Part of a small language model's weights.
Size: 8 layers, width 384, MLP 1536 GELU, vocabulary 20265, 29.8M parameters.
Architecture: LayerNorm before each block, biases, untied embeddings, attention and MLP in parallel.
MLP neurons of a small language model. Each row is named by its layer, matrix (up: input weights) and neuron, and shows model dimensions 160-255. Each number is 200 + 30 x the weight over its row's rms, rounded and kept within 0 to 999.
A block is one neuron, or neurons of one layer that tend to fire together. After each block is what it responds to, as a language model described it from the Wikipedia text at the highest values.

L4.up43,178,223,209,167,191,206,174,222,185,195,232,186,217,188,197,201,215,210,247,243,168,230,157,151,216,219,197,175,204,187,222,143,192,200,192,248,237,130,142,166,157,207,206,211,150,231,204,172,192,210,231,166,259,219,255,189,184,173,214,217,192,220,222,213,218,161,214,191,197,185,177,203,198,176,221,216,190,169,187,219,166,200,191,183,164,200,181,228,226,171,216,183,135,243,205,193
L4.up202,211,189,207,226,168,149,259,178,208,196,152,186,214,170,221,193,238,219,202,222,206,222,248,242,133,198,247,184,220,203,248,252,232,251,177,216,256,202,214,246,181,205,219,226,202,254,227,145,163,254,113,186,217,223,246,202,191,177,206,212,241,208,193,209,196,192,220,201,229,202,211,217,159,231,154,153,202,188,198,221,150,197,148,202,194,190,202,238,233,246,213,196,195,142,223,175
L4.up356,210,225,137,219,190,197,155,220,175,242,184,214,230,152,233,196,142,181,195,237,228,229,248,174,168,175,234,163,228,209,241,248,236,160,173,215,171,158,246,219,237,242,202,179,234,224,229,187,241,151,211,192,149,218,224,210,192,157,177,187,202,200,214,161,216,227,176,188,152,208,218,198,169,196,221,179,176,212,157,129,165,151,243,191,190,145,167,147,185,213,254,199,206,198,157,221
L4.up388,178,253,162,150,186,231,135,232,180,198,225,197,162,252,143,177,236,141,234,201,136,255,180,209,180,184,170,191,203,192,249,222,187,209,189,222,182,187,125,152,214,216,156,206,187,196,178,177,172,267,228,240,246,198,237,234,182,214,205,216,184,228,209,171,202,194,184,213,211,224,148,201,185,203,171,192,212,173,245,202,163,190,233,193,201,207,237,185,226,190,238,191,170,207,269,167
L4.up489,182,236,181,213,187,179,240,232,251,230,207,236,183,229,167,214,213,169,274,208,184,255,213,205,192,167,316,155,179,193,266,228,210,210,223,203,229,206,188,232,204,199,183,175,216,217,210,262,213,220,150,283,176,185,226,158,172,199,245,243,177,180,199,148,301,162,223,217,197,223,214,193,176,171,182,222,194,206,169,178,167,196,224,191,135,194,177,203,194,225,187,171,193,209,169,147
L4.up944,192,166,190,192,281,158,152,222,259,243,186,235,179,228,207,202,232,196,200,243,181,269,154,189,187,214,199,163,144,247,205,221,285,174,184,196,151,179,213,156,262,237,233,236,182,193,181,123,198,196,232,260,220,208,219,227,229,166,211,222,216,262,171,204,187,147,182,195,151,208,192,226,165,180,233,191,209,221,179,191,202,208,162,215,199,201,136,222,193,214,210,173,166,201,200,185
L4.up1034,195,173,217,194,202,256,168,229,202,156,175,217,180,148,220,208,199,172,185,250,219,211,204,191,119,193,193,202,190,176,241,177,138,191,184,256,229,203,180,185,194,186,236,190,227,194,194,231,247,237,177,257,211,130,234,189,131,157,178,216,204,215,213,148,153,163,164,235,181,201,224,171,207,208,219,247,184,201,227,193,227,239,157,161,210,164,185,179,186,253,308,202,187,192,226,168
L4.up1465,182,155,202,220,195,208,196,211,172,215,174,205,217,224,197,158,169,225,285,249,223,248,172,201,224,156,173,200,157,204,165,192,179,192,176,188,237,156,198,244,153,212,222,241,201,203,164,197,211,171,177,169,186,213,200,211,203,185,143,180,180,179,245,167,207,189,194,232,241,223,236,198,171,253,196,215,187,226,147,156,185,205,218,189,200,131,197,168,230,222,181,150,186,196,242,213
Description: Formulaic mid-phrase tokens. Tokens in the middle of set phrases and table rows, such as the "." in D.C./U.S., "of" in Bachelor of Arts, "or" in "65 or over", and "|" cells.

L2.up13,212,167,237,175,162,185,201,143,243,156,181,234,187,193,177,178,172,134,155,165,244,210,206,191,176,195,192,202,175,186,191,244,243,220,209,189,231,228,233,186,212,211,165,188,243,197,245,203,265,213,203,184,204,241,231,170,202,180,183,191,176,161,207,195,190,152,199,240,214,183,185,270,218,195,182,195,182,234,191,188,174,171,164,179,195,202,197,214,196,146,255,195,198,196,233,239
L2.up141,220,225,214,164,212,224,180,222,230,246,164,203,174,206,172,247,183,227,200,180,223,180,217,212,192,221,234,180,269,177,206,189,208,203,214,209,171,187,196,242,173,167,189,206,231,193,184,193,207,184,219,134,214,196,178,157,142,230,211,176,196,175,247,234,237,220,247,195,221,141,166,196,194,228,156,202,160,191,219,199,143,180,184,126,189,196,199,237,231,219,251,168,189,168,152,204
L2.up674,212,199,218,205,178,232,200,212,290,211,245,190,228,228,198,207,172,161,223,225,187,177,216,217,198,168,163,158,169,198,231,209,211,221,214,162,238,220,198,242,220,204,196,211,162,176,199,222,273,212,248,220,174,239,183,146,268,203,171,120,168,189,209,206,153,192,173,194,198,250,220,206,217,151,215,209,191,122,215,209,238,216,191,182,194,135,171,217,174,253,195,187,207,221,223,218
L2.up1133,174,218,205,222,228,162,231,156,117,228,232,147,256,170,203,169,239,179,211,218,178,185,194,170,176,239,229,178,208,231,198,241,183,172,255,213,242,240,173,262,214,189,216,168,179,195,238,199,107,209,216,168,236,287,219,223,174,204,187,179,156,229,240,233,178,236,175,161,186,212,174,204,190,201,153,184,186,139,173,172,173,238,169,276,165,259,203,191,244,170,187,164,182,213,225,201
Description: Section heading closers. Closing equals-sign runs (==, ===, ====) ending Wikipedia section headings like ==Demographics==, ===Club===, == History ==, plus rare hyphens in compounds.

L5.up243,198,161,240,176,218,122,218,191,193,167,184,218,214,237,206,202,246,222,159,195,207,218,192,161,194,145,200,194,233,215,246,213,227,230,191,198,210,261,163,227,221,229,166,265,282,270,208,187,239,189,200,256,157,209,200,175,245,220,198,182,206,113,198,199,219,189,190,231,163,210,167,274,254,190,207,240,182,208,215,178,224,228,181,220,205,194,196,224,204,179,204,250,217,209,178,210
L5.up1478,154,162,194,228,199,185,237,238,185,174,264,195,235,226,217,219,199,194,227,220,220,226,207,134,188,197,256,217,210,129,224,209,153,204,249,213,226,202,241,232,230,233,182,201,236,219,172,178,170,194,190,225,195,218,175,188,185,221,176,164,275,199,198,208,212,144,184,204,212,235,180,233,196,205,232,216,159,235,236,234,198,223,210,221,187,138,176,212,195,203,173,168,231,248,207,207
Description: Inside multi-token place names. Tokens partway through multi-part place names, such as the period in Washington, D.C., New before York or Zealand, and the in the Philippines.

L5.up154,186,200,121,197,190,219,198,181,182,197,189,195,204,216,190,172,203,142,150,207,217,173,188,147,192,202,221,217,215,205,245,160,255,205,178,201,247,219,243,217,180,207,187,229,219,199,210,174,226,229,264,193,199,250,255,245,212,193,159,216,141,178,212,211,223,160,219,165,205,166,256,152,206,194,209,187,201,239,228,198,180,194,206,223,205,215,126,120,201,169,229,230,118,223,200,188
L5.up886,204,201,157,196,226,196,144,174,178,159,208,208,203,198,238,237,238,230,198,226,169,173,173,171,167,215,237,161,196,234,195,193,249,212,255,214,222,229,215,219,107,229,209,215,209,211,217,215,200,231,189,199,217,193,206,216,177,186,212,182,173,258,185,210,207,171,226,229,156,202,263,175,200,197,233,197,188,183,144,194,208,161,225,186,261,224,190,188,153,207,180,168,201,231,243,152
Description: Joining punctuation between words. Hyphens, slashes, dashes and opening parentheses that directly join two words or numbers into a compound, pair, or range, as in gp130/OSMR, long-term, 6-7.

L2.up89,167,175,226,245,198,242,198,132,206,179,180,195,244,202,199,192,171,181,207,190,208,181,200,166,225,219,181,162,232,191,187,220,189,200,191,209,205,229,279,229,157,185,229,229,198,194,164,161,179,211,158,193,178,137,184,188,146,196,223,166,183,197,109,169,210,205,194,214,170,210,220,210,149,195,206,162,182,189,220,175,177,205,216,152,237,167,230,190,197,228,183,166,250,175,214,190
L2.up380,195,205,222,211,139,209,211,234,206,194,149,210,213,186,201,164,171,162,226,107,216,201,175,182,207,240,168,207,189,203,144,173,194,244,178,248,168,289,238,184,229,163,181,174,209,194,193,220,176,162,200,230,215,159,170,239,241,202,245,208,225,270,180,172,215,147,191,255,179,210,185,193,173,232,176,177,226,182,238,193,225,172,186,210,180,191,215,163,161,188,217,198,216,220,120,206
L2.up417,205,185,182,203,142,213,191,210,189,187,198,210,232,153,181,234,189,224,197,178,227,242,184,164,212,263,214,209,228,224,216,171,125,283,171,156,202,186,159,251,232,134,185,151,180,145,200,220,187,208,187,182,157,169,211,190,167,205,195,200,149,218,155,144,206,156,151,197,203,219,182,178,178,218,186,149,248,189,249,173,183,206,233,204,217,222,162,167,211,158,221,210,156,228,169,138
L2.up1331,192,178,252,222,170,229,170,179,236,202,168,253,256,234,245,198,144,238,211,173,202,263,175,160,207,209,247,240,202,198,188,226,208,193,225,207,205,163,224,216,264,146,183,189,219,167,141,233,203,166,209,200,188,237,177,174,223,150,211,187,222,214,198,219,159,215,225,208,222,173,166,198,256,159,227,183,177,209,156,208,211,203,159,158,209,161,236,181,211,186,266,176,208,199,178,258
Description: St. abbreviation period. Periods after abbreviations, mostly the one in "St." in place and team names (St. Louis, St. John's, St. Paul), also initials and i.e., D.C.

L4.up187,185,216,192,156,173,266,212,210,199,125,119,173,183,249,178,190,207,252,154,217,208,188,211,240,211,208,209,174,195,192,232,210,181,205,205,187,219,189,229,199,183,209,187,133,160,201,165,210,199,247,222,227,126,197,150,159,209,195,197,219,199,212,186,181,244,189,144,217,183,174,172,223,237,239,138,228,177,164,220,184,193,212,252,195,191,159,208,218,216,179,160,204,163,244,190,165
L4.up288,226,192,190,247,203,210,181,244,235,216,169,242,164,149,234,137,207,130,231,195,186,206,208,221,176,183,192,148,206,189,165,224,191,241,191,175,188,234,173,189,156,203,245,177,197,195,163,248,243,266,214,199,204,214,157,207,213,183,224,170,143,227,192,185,267,243,209,214,173,220,223,229,228,265,202,229,166,172,241,193,229,239,175,209,207,207,182,133,201,208,194,167,216,239,157,231
L4.up379,225,199,168,252,229,229,186,206,185,178,257,188,315,205,209,137,239,164,216,135,227,225,179,208,246,194,221,233,251,148,232,225,201,142,220,193,224,226,192,169,175,199,204,163,200,217,187,256,206,201,225,210,198,213,220,221,225,231,262,176,178,219,186,184,254,221,215,193,135,201,200,211,182,214,208,208,210,233,208,238,228,149,193,191,136,206,209,205,267,196,191,220,207,219,250,210
L4.up667,249,209,167,204,169,206,217,168,225,182,198,229,246,240,188,208,229,192,249,156,174,213,165,206,199,230,141,210,178,243,213,181,257,199,143,246,180,199,196,169,157,216,199,233,240,135,203,198,288,193,162,216,196,229,232,123,218,246,191,172,206,184,222,195,228,195,152,165,172,210,185,204,170,188,179,227,194,192,213,218,182,209,182,213,235,160,230,158,180,209,179,196,192,248,199,212
L4.up682,203,173,205,208,175,214,248,233,218,237,124,242,182,183,230,165,156,230,221,205,223,229,180,178,216,190,216,203,251,230,158,199,159,174,120,228,231,217,178,186,229,228,189,259,199,206,174,202,181,185,215,183,199,207,202,202,231,192,260,227,213,202,198,180,202,191,257,227,241,212,180,206,203,165,208,221,159,229,171,156,195,191,223,134,193,169,190,245,206,231,210,251,156,162,176,184
L4.up805,185,230,180,228,209,223,172,200,230,146,169,189,242,201,196,236,238,196,160,143,196,158,172,187,255,215,248,167,260,225,238,200,199,221,184,182,166,241,156,153,205,183,249,240,234,241,192,198,249,196,172,221,216,196,177,217,209,225,194,200,254,196,244,189,223,224,163,233,144,205,182,210,173,196,186,261,160,139,214,180,196,247,207,196,253,153,144,191,212,163,240,227,175,230,171,193
L4.up1115,224,237,189,212,179,204,189,121,215,165,170,225,229,233,226,197,180,179,218,189,195,148,187,128,147,249,225,204,204,195,222,209,174,217,199,208,203,185,181,194,246,243,204,252,220,207,218,192,192,214,178,151,222,178,175,235,192,197,176,256,200,200,207,184,171,199,163,207,191,229,247,243,227,193,180,173,157,181,187,168,195,184,217,199,226,164,227,250,171,201,249,162,190,212,204,195
L4.up1249,196,119,153,190,221,168,218,270,173,191,201,231,234,211,217,226,176,179,257,209,192,211,188,176,218,187,207,155,213,182,184,191,198,227,227,212,181,251,202,281,162,200,189,210,169,230,253,154,200,182,214,239,208,183,181,235,180,195,177,207,232,230,184,208,189,146,193,223,186,184,193,239,189,222,187,235,256,115,248,182,190,206,199,246,208,205,195,168,197,210,179,167,163,196,197,172
Description: Name-continuation tokens. Tokens partway through a multi-token proper name, mostly the period after abbreviations like St., U.S., Sr., Prod., and also hyphens or letter pieces inside names like Sun Yat-Sen, Forni di Sopra.

L2.up21,197,178,141,165,191,189,207,198,190,174,239,212,212,217,148,253,197,218,203,191,265,223,196,201,166,219,206,223,184,269,175,190,174,188,157,215,214,194,187,184,205,193,213,191,166,187,179,193,217,223,151,247,201,224,238,252,186,185,179,184,198,201,195,182,231,182,201,183,220,208,272,253,227,224,228,190,198,214,240,256,212,239,223,223,182,191,199,174,181,244,170,168,169,215,166,162
L2.up411,157,157,167,176,196,204,195,203,203,186,186,200,204,223,188,187,170,159,169,231,234,148,197,177,193,206,209,186,206,225,216,183,230,186,190,185,219,232,184,205,159,191,153,174,227,170,147,271,218,220,211,196,228,193,244,197,204,178,155,211,173,173,162,248,211,212,149,197,193,201,240,197,197,172,210,214,219,171,241,199,216,204,192,169,208,174,224,246,200,208,156,212,211,198,285,156
L2.up788,216,253,169,163,205,194,210,172,245,135,273,195,231,155,199,254,219,195,200,216,248,190,161,195,203,249,188,148,130,199,225,235,214,209,133,157,201,123,202,231,132,212,174,221,158,206,218,206,253,181,227,222,228,194,185,167,146,207,192,229,175,171,206,184,203,185,191,197,257,188,206,200,183,136,226,186,192,172,200,138,243,169,200,262,221,194,231,194,158,162,202,202,162,234,165,175
L2.up1288,240,196,124,175,214,209,233,256,197,194,192,224,230,106,210,184,211,174,239,244,196,180,170,175,192,177,220,223,225,193,175,200,202,193,173,212,202,200,153,171,175,182,137,203,241,172,195,152,199,192,186,157,248,210,176,191,194,230,199,198,210,203,227,186,162,228,184,148,232,213,237,162,233,198,212,232,222,240,211,132,210,151,182,211,187,206,235,162,197,231,192,189,198,195,182,192
Description: Quantity words, especially "one of". Number words and quantifiers opening a noun phrase, most often "one" before "of", e.g. "was one of", "two half siblings", "no longer", "any", "each".

L5.up459,138,187,233,187,207,152,224,218,196,188,217,205,226,218,158,180,204,207,165,165,168,176,172,168,197,131,149,184,243,226,246,254,249,183,177,243,207,245,221,165,218,235,203,255,224,192,197,194,178,232,212,210,156,186,214,187,171,242,196,188,159,178,186,224,209,220,188,211,190,221,183,201,199,208,169,228,179,197,140,169,204,194,205,207,224,245,245,173,191,218,200,173,172,192,217,208
L5.up601,225,137,155,189,231,197,165,175,214,251,158,233,196,237,169,234,200,206,176,230,192,205,157,264,128,199,205,201,231,236,206,195,190,129,262,223,235,204,209,240,170,251,199,203,211,207,242,151,219,227,145,192,206,192,226,190,232,177,182,186,248,215,217,203,223,199,201,198,175,195,202,215,216,192,206,215,191,213,147,201,124,216,182,229,149,233,159,198,222,174,201,170,183,179,203,171
Description: Token after single capitals. Punctuation or word continuation right after a lone capital letter, mostly in abbreviations like D.C., A&M, F.C. and table headers like W | D, plus name pieces like Z-ür, M-ö.

L4.up11,239,241,224,138,222,182,180,205,122,176,166,205,198,239,236,197,241,196,194,206,188,173,273,250,166,182,227,187,227,247,216,185,194,201,115,219,199,206,152,191,187,207,207,212,186,203,171,148,167,209,188,257,199,140,150,179,167,141,181,232,241,160,174,171,242,192,149,182,152,175,173,219,204,187,223,188,225,147,222,130,164,199,203,176,216,220,135,195,242,231,236,206,209,201,193,199
L4.up117,228,231,149,204,194,203,154,199,159,213,228,204,224,218,195,176,255,157,170,272,188,195,237,230,156,176,228,185,195,175,125,160,252,169,225,213,216,196,215,211,239,175,229,215,199,160,235,179,215,189,210,138,177,127,244,204,184,183,172,189,197,212,189,195,178,165,184,227,163,176,194,226,178,206,191,182,151,173,214,180,138,188,272,186,219,221,230,235,225,228,244,243,157,193,239,197
L4.up306,175,221,185,219,230,197,162,206,247,197,209,217,232,183,176,232,215,141,155,240,148,165,223,204,205,183,221,213,190,224,148,169,212,178,158,192,191,229,200,219,218,223,232,173,255,152,222,200,203,215,185,203,175,160,212,202,191,158,175,253,262,179,233,170,187,159,159,182,181,169,213,238,173,180,183,164,188,198,188,204,181,158,256,192,245,151,223,183,260,219,261,179,144,171,191,202
L4.up437,223,242,241,173,169,216,186,209,204,210,233,147,195,211,224,192,163,190,196,140,201,185,230,199,167,237,221,200,177,220,273,198,218,208,200,205,139,168,190,254,201,205,174,208,202,211,196,196,168,253,238,200,215,196,194,209,203,169,191,207,193,188,170,177,186,203,199,200,158,203,256,201,248,228,197,186,198,198,227,224,166,147,246,147,189,209,173,211,184,154,200,224,230,257,178,220
L4.up507,209,241,217,187,164,207,201,209,185,172,176,217,245,227,202,191,228,207,220,190,178,183,178,227,144,196,174,132,168,182,242,166,225,203,230,186,218,251,195,170,232,243,204,217,184,183,200,188,184,199,157,221,197,155,176,188,199,231,206,217,231,225,218,196,218,169,194,195,178,191,259,259,222,180,223,245,178,222,212,182,212,192,245,182,243,247,185,167,200,221,189,206,222,168,191,138
L4.up1201,188,198,196,199,171,245,175,205,209,219,211,240,249,213,189,148,226,220,223,217,190,153,209,238,136,185,164,187,210,199,219,171,222,233,198,213,230,228,212,202,176,216,233,194,174,155,211,228,122,175,200,181,168,161,137,201,191,188,174,206,217,255,184,225,189,178,193,242,191,224,198,196,273,256,218,191,177,217,162,179,257,195,270,167,175,196,176,208,199,202,192,207,178,190,174,200
L4.up1325,201,216,199,187,235,226,221,200,151,183,200,212,224,145,186,232,206,178,191,191,195,203,264,214,156,248,239,190,172,235,170,153,159,190,235,208,239,182,170,224,192,167,166,212,206,223,198,228,157,186,182,164,172,230,200,192,243,166,189,240,152,149,235,207,199,170,203,227,189,162,236,199,213,198,167,207,194,220,221,180,204,221,144,260,179,205,165,155,183,186,203,185,200,214,222,223
L4.up1469,205,175,218,195,188,176,181,232,211,179,201,197,171,214,199,167,199,183,209,187,146,172,205,203,203,184,197,191,212,189,186,152,162,227,254,236,179,203,164,165,153,232,192,217,240,211,256,215,204,201,174,207,170,227,170,152,200,214,167,205,219,233,201,165,174,203,206,215,175,227,173,197,210,235,210,178,204,165,210,172,250,184,189,176,221,245,248,220,186,164,220,250,201,194,267,234
Description: Compound-word joining hyphen. Hyphens and similar joiners (slash, ampersand) linking two words into a compound, such as long-time, part-time, 16-year-old, Speke-Garston.

L2.up50,232,145,176,216,184,229,244,240,234,220,225,208,227,220,179,184,194,179,215,240,218,243,223,231,200,156,229,217,230,209,190,230,167,244,187,190,147,189,181,213,160,170,194,233,197,170,211,183,235,244,270,204,169,205,235,206,183,197,194,239,200,262,228,218,194,188,220,163,165,182,194,246,179,224,208,273,223,251,206,167,192,197,185,196,115,229,239,180,161,211,247,192,142,254,190,214
L2.up188,311,170,280,203,234,183,200,176,170,204,198,247,188,224,212,181,214,168,133,201,165,194,190,215,145,140,194,203,247,215,268,195,168,227,196,245,192,235,222,236,187,197,190,232,225,187,196,204,201,239,214,147,157,211,209,244,177,196,202,248,252,130,223,178,141,186,220,218,219,153,182,179,219,201,239,210,239,245,230,215,174,225,165,227,222,190,201,166,216,176,198,206,199,216,185,196
L2.up1190,175,206,177,186,198,163,204,168,198,195,255,181,269,144,162,202,196,170,242,183,250,245,215,214,146,175,227,204,176,206,205,202,229,270,239,251,131,228,214,217,188,180,196,179,161,195,198,191,182,231,227,214,193,216,178,180,194,204,187,202,213,264,194,264,180,222,247,249,184,176,224,131,132,215,173,231,167,194,211,207,139,232,190,176,193,230,252,221,190,221,201,207,179,208,206,155
L2.up1468,274,178,190,222,178,206,213,217,197,226,205,203,236,178,232,183,174,184,174,196,214,205,212,228,178,214,237,267,222,198,186,224,193,206,219,288,171,202,239,178,269,259,186,179,229,215,178,159,216,132,231,184,230,180,193,213,232,215,204,215,245,189,233,192,93,189,194,205,163,267,216,191,229,143,230,184,155,233,202,176,178,195,186,180,175,176,177,231,189,214,210,167,194,218,215,188
Description: Period ending U.S. The final period of U.S. after place names, in highway names or in legal citations, plus periods ending St. and Jr.; also "born" in biographies.

L5.up124,159,172,159,216,214,193,255,195,211,175,293,249,206,220,170,206,204,203,236,192,216,199,211,169,200,187,236,213,217,272,237,144,216,256,229,198,216,204,247,190,177,250,198,170,192,156,240,210,218,239,228,192,232,224,176,233,223,223,168,288,219,192,195,217,191,210,154,189,219,197,196,215,207,200,130,147,187,211,226,193,215,186,209,260,217,261,176,204,166,181,175,200,197,260,164,177
L5.up205,193,218,142,224,201,185,182,159,192,154,228,201,210,225,216,198,192,177,178,223,182,185,216,216,225,230,168,252,170,188,232,165,203,151,276,234,233,227,183,148,200,182,173,189,184,188,204,223,252,240,229,212,174,181,182,231,225,230,188,211,241,244,219,199,229,214,176,210,210,239,157,185,184,182,191,197,172,193,233,206,190,143,151,241,143,166,191,214,194,200,191,250,147,223,207,200
Description: Article "an", especially after "as". Mostly the article "an" in prose, especially in "as an" role phrases such as "as an independent" and "as an alternative"; also table pipes and digits inside numbers.

L4.up84,208,201,227,204,234,211,194,148,202,231,169,253,177,201,216,212,201,205,190,231,191,200,224,198,156,226,184,227,180,276,243,236,101,188,178,213,169,223,202,153,197,270,141,167,158,202,204,187,227,224,200,189,196,195,210,250,233,175,168,185,234,227,204,197,208,189,198,190,186,239,224,194,164,205,141,209,221,200,175,139,205,234,112,239,246,227,172,211,237,209,154,201,215,202,172,217
L4.up415,203,202,225,211,199,188,211,269,170,233,220,229,167,141,166,196,228,128,196,176,197,156,174,199,230,222,198,201,155,206,239,208,204,237,146,176,228,192,236,146,170,241,212,187,198,190,148,170,247,202,158,219,140,221,206,198,211,216,181,231,166,132,213,173,204,170,157,250,157,225,196,261,179,201,211,205,215,225,219,268,158,189,211,227,192,213,202,186,203,161,234,234,161,245,245,183
L4.up519,193,170,187,199,213,204,180,167,173,236,199,172,209,192,139,241,225,231,186,219,213,153,202,163,197,196,198,243,193,248,278,166,189,228,168,145,205,215,204,175,208,193,152,178,192,243,241,212,218,232,155,200,206,192,182,240,206,210,202,198,192,231,183,164,241,204,178,194,187,208,191,197,232,202,225,129,202,183,202,149,176,150,122,217,240,196,141,156,229,176,193,216,177,232,225,222
L4.up719,200,251,203,209,182,211,153,207,154,179,207,246,237,188,201,217,227,194,174,215,225,211,164,216,247,148,211,153,191,178,225,273,193,172,172,242,216,229,188,201,198,213,203,191,216,198,169,191,210,153,189,213,149,230,220,200,242,225,207,149,193,192,193,185,261,188,205,203,192,203,226,204,179,161,210,198,175,171,179,174,224,214,213,221,211,233,160,212,200,222,234,200,183,225,203,189
L4.up755,184,210,197,183,188,229,212,217,196,203,266,203,177,210,154,170,119,241,169,251,234,194,190,196,205,192,192,221,212,243,243,164,150,132,108,135,219,206,227,229,155,190,165,202,213,201,184,177,210,160,184,216,173,212,223,244,171,177,194,255,242,190,203,245,243,182,177,163,192,181,236,140,253,239,219,187,258,229,229,178,166,189,215,225,161,181,176,191,229,182,178,174,213,238,181,235
L4.up810,172,227,200,188,113,224,171,187,204,195,184,225,203,201,175,155,152,177,176,184,195,160,207,213,213,181,172,152,192,250,188,277,142,249,209,174,219,214,197,179,147,158,186,199,265,131,232,216,220,193,227,203,219,193,209,224,204,200,214,210,221,225,143,199,202,199,208,170,181,168,194,190,139,203,190,169,177,174,253,203,180,145,171,195,170,178,188,263,168,217,250,229,198,256,253,228
L4.up824,160,199,200,198,182,207,202,197,191,114,246,227,241,174,143,215,181,232,179,209,182,208,226,184,200,218,204,188,170,258,200,221,149,141,218,151,235,228,182,218,218,239,216,220,190,206,182,148,165,269,184,243,245,181,195,215,266,229,214,210,180,262,221,182,211,191,204,210,219,218,213,264,156,149,194,176,206,184,180,180,206,188,195,175,233,225,189,183,184,187,180,142,265,227,159,231
L4.up1149,205,208,141,195,157,227,188,165,229,232,216,178,192,146,199,192,135,269,190,203,178,162,252,196,209,204,164,187,170,228,284,260,168,213,181,204,253,156,159,222,214,267,218,209,224,152,218,224,201,158,229,204,234,180,169,246,206,265,163,261,232,152,189,182,176,191,198,137,178,212,184,207,225,180,172,210,199,228,242,163,296,215,185,189,211,213,166,188,216,180,142,198,229,229,198,235
Description: Indefinite article "an". The article "an" after a verb or preposition in mid-sentence, before a vowel-initial word, e.g. was an, for an, In an; rarely word fragments.